Weights of a small GPT-style language model, trained from scratch on English Wikipedia: MLP 640 tanh GELU, vocabulary 8192.
MLP neurons of a small language model. Each row is named by its layer, matrix (up: input weights; down: output weights) and neuron, and shows model dimensions 48-175. Each number is 200 + 40 x the weight over its row's rms, rounded and kept within 0 to 999.
After each neuron's rows, "fires on" lists the tokens most often at its 100 highest values on Wikipedia text that the model never trained on.

L7.up255,181,257,187,176,202,168,228,224,116,265,156,234,243,220,130,189,152,274,219,188,210,213,175,297,250,239,203,152,163,193,153,260,164,192,242,126,228,206,208,183,229,318,176,156,215,161,181,179,239,257,208,133,150,206,178,201,179,234,189,199,217,264,160,210,184,211,239,235,196,208,85,207,184,208,103,207,225,160,167,200,184,168,229,189,182,199,186,260,210,153,206,212,152,249,232,207,166,159,167,176,134,249,212,211,197,178,194,224,154,264,268,240,187,250,229,263,259,220,194,201,281,211,222,126,154,146,134,177
L7.down255,156,153,161,210,226,189,207,148,232,192,176,119,208,217,254,238,227,213,167,260,121,268,215,244,220,198,201,197,281,218,237,87,208,179,215,268,165,242,140,200,248,181,224,296,194,220,147,259,240,238,228,172,220,238,137,179,145,218,183,258,153,191,247,221,206,170,217,159,166,165,258,247,316,247,202,220,151,130,116,227,231,198,223,178,192,181,248,154,199,171,183,145,286,165,178,242,247,225,224,201,213,140,210,188,192,196,186,118,190,150,205,201,142,107,149,188,223,188,196,239,163,157,250,237,303,212,201,246
fires on: "(", " nomin", "ed", " se", " known", " long"

L14.up503,162,211,168,110,174,213,191,184,200,150,179,125,293,196,163,238,285,212,231,227,169,246,237,208,158,223,246,226,196,205,216,169,171,223,166,159,204,173,246,154,221,224,201,255,200,157,238,139,215,242,234,187,225,216,204,141,231,213,206,265,166,104,244,212,254,199,208,200,220,201,198,183,237,161,169,259,185,198,211,195,164,197,236,187,240,217,188,176,184,126,181,189,249,234,229,199,286,293,224,162,217,225,194,179,264,335,192,194,204,146,201,190,164,154,209,194,153,169,146,165,87,238,231,194,273,209,106,179
L14.down503,261,282,172,232,219,192,148,184,174,241,226,276,140,240,197,150,201,151,221,237,259,159,190,209,253,198,138,186,229,220,133,203,205,271,151,195,196,219,186,231,253,78,224,217,204,260,221,167,229,166,214,151,193,277,170,283,296,274,205,204,193,310,238,188,221,143,220,198,211,179,193,197,216,162,153,199,244,225,117,185,194,194,164,196,184,233,206,201,216,228,267,184,166,213,163,227,214,223,188,191,197,225,162,253,249,155,222,173,206,208,226,187,158,214,185,128,191,210,169,193,196,226,196,151,131,140,211,231
fires on: "d", "m", "r", "k", " %", "ed"

L13.up146,207,199,183,194,163,146,179,214,123,196,250,176,171,180,117,182,211,144,183,198,212,197,251,256,178,219,183,187,175,257,126,232,217,177,235,178,135,265,163,205,223,184,184,191,157,219,244,188,178,135,174,120,211,211,265,228,257,187,226,300,167,150,106,249,192,169,229,134,227,181,185,165,279,224,199,208,257,205,249,200,163,186,241,205,224,217,178,201,197,192,208,236,242,205,162,228,215,176,207,241,145,185,206,255,269,156,212,228,188,203,209,234,165,290,179,196,164,123,280,244,206,229,190,196,186,237,175,155
L13.down146,139,171,246,180,202,244,256,210,181,215,221,211,157,130,229,227,201,162,211,191,146,258,195,146,194,219,164,164,210,195,202,203,200,224,200,173,252,137,208,200,45,230,208,213,212,182,152,219,222,186,150,235,190,175,318,192,179,157,232,132,171,199,229,139,180,192,163,214,185,228,173,197,192,239,182,206,220,163,137,278,248,182,174,231,127,221,207,201,197,232,193,127,183,211,282,130,167,153,146,168,188,254,154,203,224,161,243,227,121,200,142,268,166,200,191,150,259,268,209,150,169,277,198,174,184,201,177,219
fires on: "-", "–", "1", " d", "sq", " 1"

L3.up396,167,267,203,168,234,182,151,206,129,185,221,204,175,126,168,226,190,188,202,176,169,207,157,120,165,193,118,168,221,156,239,287,139,210,194,235,197,200,173,134,227,149,233,258,212,289,109,223,256,192,168,241,220,207,169,183,242,188,148,153,202,185,198,194,160,283,208,243,187,129,221,285,197,225,186,197,210,197,110,225,209,248,118,252,206,160,203,293,194,175,231,233,175,221,199,239,216,245,276,218,202,233,188,198,220,175,209,165,196,227,205,156,174,232,206,194,179,263,206,142,181,181,189,156,167,203,199,265
L3.down396,138,163,184,240,194,190,89,198,286,204,142,214,190,242,215,212,125,221,213,187,216,177,170,226,171,238,237,187,204,267,218,128,259,200,203,187,222,83,206,272,305,195,194,123,155,175,221,244,193,192,175,186,200,156,196,338,198,236,228,234,193,247,137,123,200,152,219,173,198,181,207,199,194,226,195,258,199,206,267,310,220,227,232,255,182,205,302,122,203,223,179,209,246,154,222,189,187,161,210,154,142,161,207,195,203,175,214,168,154,176,207,212,223,139,215,158,227,202,256,201,211,208,185,244,189,100,248,136
fires on: "(", "\n", " (", ".", " code", " office"

L3.up514,244,183,246,151,193,130,226,176,217,183,152,193,261,281,113,243,209,252,219,217,190,218,262,197,153,153,248,209,204,262,226,176,186,174,188,197,178,248,201,192,199,197,153,213,261,206,262,188,226,207,151,211,277,221,296,153,198,251,204,174,131,202,199,167,157,211,165,179,184,206,226,227,191,248,188,156,223,165,182,225,134,216,189,175,157,181,204,156,254,145,205,136,229,217,194,261,172,138,173,133,277,193,181,189,209,219,226,186,261,169,250,220,221,207,213,198,198,159,175,229,131,282,236,169,186,234,198,167
L3.down514,213,239,201,207,218,245,151,243,100,215,210,253,210,124,298,193,226,188,165,202,272,192,195,179,205,236,164,142,235,234,165,217,226,235,213,186,242,157,216,174,174,154,205,217,145,158,180,183,207,209,211,190,131,167,137,201,200,189,197,222,226,175,154,141,266,163,237,251,221,237,149,190,193,228,170,205,182,204,260,158,184,132,191,239,151,191,169,251,117,191,193,241,176,150,188,123,144,269,190,220,116,176,192,239,222,184,236,190,172,245,189,156,207,181,213,175,205,271,155,165,245,169,185,164,141,166,158,163
fires on: " has", " have", " life", "ten"

L14.up395,238,124,216,175,212,173,241,256,206,180,72,151,232,245,197,190,228,279,132,117,276,192,153,232,215,246,183,219,137,142,222,154,209,179,120,195,218,212,233,166,229,167,184,175,226,260,178,219,239,235,216,220,223,208,193,112,232,135,217,133,199,245,168,195,190,175,227,194,166,230,229,160,184,182,213,165,256,250,176,112,108,245,184,168,242,204,131,187,191,143,168,221,224,206,215,181,200,251,206,209,188,276,218,233,193,201,173,284,185,227,220,207,169,148,208,259,180,213,149,177,134,117,139,196,249,295,215,170
L14.down395,203,137,193,267,226,186,391,166,218,203,226,162,222,220,199,195,125,149,242,191,198,238,196,118,169,181,136,93,147,235,199,161,258,137,251,128,285,212,191,205,249,188,179,201,246,264,231,187,211,165,193,170,157,211,193,192,148,235,250,235,167,134,156,217,203,227,221,182,204,242,143,239,228,202,179,208,114,267,169,208,211,194,195,243,180,199,210,175,214,202,170,205,175,187,209,145,198,234,216,214,220,202,232,222,160,87,234,229,217,138,176,205,194,193,258,156,154,196,288,198,196,228,197,198,232,158,242,197
fires on: "y", "s", "on", "ion", "l", "ing"

L5.up337,274,170,158,120,193,218,180,200,194,198,126,266,259,192,226,134,203,217,199,230,272,185,218,198,228,249,221,171,218,166,192,256,210,196,217,169,177,159,216,145,174,256,235,154,203,217,157,105,204,165,159,242,153,267,196,219,164,199,192,144,186,226,171,190,144,262,117,200,183,214,171,177,168,204,263,174,192,208,236,194,120,234,166,206,162,151,188,193,195,156,201,213,262,211,192,194,145,249,208,135,188,208,219,236,184,161,183,211,145,211,176,214,196,238,248,241,206,273,139,227,213,132,235,224,141,201,210,221
L5.down337,167,179,162,244,169,301,159,170,226,200,252,181,185,202,186,277,196,125,158,145,86,215,196,205,212,201,122,218,194,207,245,184,223,167,208,259,154,237,167,164,219,161,168,138,158,257,168,285,175,222,266,168,202,154,294,180,218,217,210,239,138,219,217,195,213,127,246,152,176,207,213,209,218,264,215,203,127,248,163,152,214,207,259,153,155,219,232,162,101,200,245,206,233,156,173,208,175,181,230,234,211,155,194,203,193,203,254,193,218,203,192,168,208,117,176,127,204,205,169,197,187,281,199,197,256,151,166,164
fires on: "S", " v", " Cast", " Preceded", "ipe", " being"

L3.up203,235,176,267,196,163,188,204,155,154,174,243,287,175,348,82,175,146,237,195,226,198,198,151,206,171,166,235,187,170,216,173,177,179,243,142,210,146,237,208,211,173,203,192,197,242,224,159,230,247,250,174,179,311,190,283,185,163,270,170,172,160,199,165,174,217,167,205,175,151,205,223,208,165,169,180,176,225,128,163,201,202,251,160,163,181,183,229,198,270,222,239,219,186,224,200,220,209,167,168,163,170,171,238,203,183,105,237,226,181,199,228,254,160,201,177,247,208,143,167,164,183,288,269,153,310,218,221,231
L3.down203,194,257,181,153,240,206,140,241,101,202,177,165,231,146,297,201,245,252,185,160,204,215,283,176,215,206,191,197,248,244,207,217,144,234,219,178,222,121,177,229,293,253,190,196,180,140,211,112,218,175,152,252,125,166,155,244,237,198,134,246,232,172,250,152,156,237,220,282,242,240,142,241,231,228,182,183,195,255,266,140,156,127,197,206,155,283,104,200,146,154,217,209,156,151,224,167,157,263,182,241,209,181,197,216,227,249,180,212,194,159,196,205,209,185,214,166,182,257,259,178,153,141,218,202,113,185,216,158
fires on: " has", " have", "ist", " basketball", " flow"

L15.up109,127,212,292,227,127,248,169,279,142,255,181,197,287,171,205,191,180,224,178,218,160,243,158,247,218,205,196,164,206,233,204,157,206,200,189,189,203,218,233,143,212,161,211,259,210,203,158,211,167,187,221,266,230,214,161,159,258,130,159,142,191,229,171,189,192,244,255,205,194,168,140,154,202,295,167,222,189,218,164,211,250,204,236,221,174,113,128,215,197,124,165,216,259,247,147,211,216,240,258,174,172,155,208,191,249,166,172,211,170,254,240,161,167,233,253,240,193,114,207,152,132,187,228,165,204,258,208,237
L15.down109,194,218,187,114,222,178,239,182,250,170,130,225,197,256,155,206,197,284,232,112,192,212,217,228,178,204,140,193,169,213,219,154,208,192,136,226,232,225,149,218,209,244,178,135,134,191,236,200,297,202,202,164,174,197,240,214,244,225,291,221,262,177,190,196,183,131,162,121,143,201,188,237,186,153,196,226,287,224,220,216,176,186,253,130,246,244,313,222,194,315,225,181,200,183,156,185,229,182,231,250,230,214,173,182,204,228,194,171,225,174,154,185,189,179,148,191,171,175,141,198,223,216,87,216,171,166,244,149
fires on: "-", " of", " District", " County", ".", " ("

L2.up17,192,130,242,140,166,200,155,141,207,260,131,132,214,237,228,135,189,86,137,165,186,223,144,216,180,216,224,227,225,298,197,137,182,194,173,177,204,275,217,210,243,171,258,255,231,185,178,161,204,221,148,227,174,247,215,186,210,151,266,206,150,196,212,164,223,193,222,186,206,148,157,254,210,195,177,215,199,183,208,152,212,201,193,274,147,204,111,182,268,256,211,227,192,204,227,248,279,255,227,204,209,211,245,171,261,163,158,264,157,209,260,206,247,183,216,261,193,147,224,245,247,189,275,227,207,220,218,202
L2.down17,222,260,208,193,157,211,28,178,216,177,154,197,232,220,181,189,135,169,213,193,160,185,218,169,227,155,160,216,186,194,146,215,239,264,181,176,189,165,204,236,362,215,288,193,245,211,230,203,200,187,188,202,236,209,207,270,165,149,192,266,208,193,173,170,189,257,187,151,190,167,257,224,250,217,136,231,205,204,175,0,218,232,172,234,224,229,172,208,225,178,180,226,149,143,269,154,172,216,184,175,250,164,139,173,199,127,195,182,222,213,179,185,234,215,151,235,211,228,181,187,221,258,201,169,178,231,189,168
fires on: " main", " Succeeded", " god", " chief", " cultural", "pre"

L13.up120,173,170,218,247,290,129,179,187,187,214,264,142,180,248,143,220,185,140,228,207,160,243,237,209,233,233,225,211,181,248,230,277,274,193,242,209,221,204,168,137,225,203,170,148,150,185,195,186,169,157,282,166,174,230,214,196,237,205,178,234,197,160,147,208,219,166,234,223,208,227,200,181,230,212,183,187,263,167,264,178,197,189,194,217,248,301,201,201,209,174,202,201,187,261,216,250,151,184,193,254,125,223,199,169,235,123,200,176,272,142,206,190,186,215,223,123,181,222,210,255,216,166,172,204,234,216,267,131
L13.down120,204,193,132,171,197,259,275,165,142,243,213,229,230,171,255,195,215,231,157,158,222,281,207,193,241,201,219,223,177,183,169,207,161,187,184,212,209,166,257,173,27,211,166,221,120,213,182,172,233,172,170,129,186,183,201,223,216,143,158,161,241,220,225,227,211,221,207,225,205,179,192,214,145,285,199,161,183,201,158,329,185,226,216,192,136,162,211,243,160,236,264,237,195,183,225,159,221,249,222,180,213,191,200,294,241,139,190,236,121,244,149,178,197,208,150,205,256,187,194,104,165,207,156,196,203,198,131,245
fires on: "s", "–", "-"

L14.up447,205,218,160,151,166,177,180,264,190,174,139,138,223,234,210,174,286,249,167,203,218,244,186,244,195,265,232,232,213,186,175,271,187,161,208,181,143,230,109,142,218,206,256,173,188,193,179,200,176,259,191,224,176,196,234,108,187,175,251,256,215,176,170,242,213,244,217,199,130,207,166,180,144,191,250,232,192,158,151,194,120,240,174,237,239,211,154,226,186,172,270,205,219,233,146,231,281,267,269,245,211,282,237,226,237,247,176,239,160,202,249,175,194,206,225,181,254,169,224,146,210,156,243,199,146,290,137,221
L14.down447,201,266,238,277,224,275,273,185,234,263,156,189,180,267,172,224,142,190,158,211,248,151,172,221,115,178,200,164,233,194,167,155,204,164,263,202,240,140,140,134,186,275,264,199,241,244,197,128,136,125,241,228,232,260,222,228,125,163,204,154,294,249,198,203,215,145,209,198,221,276,238,196,248,206,201,198,223,183,110,229,215,222,225,233,178,188,239,187,229,187,161,243,139,92,225,177,178,192,179,108,201,232,270,199,190,207,195,167,209,204,166,220,241,231,174,190,201,225,196,184,174,216,214,123,266,229,224,213
fires on: "%", "al", "l"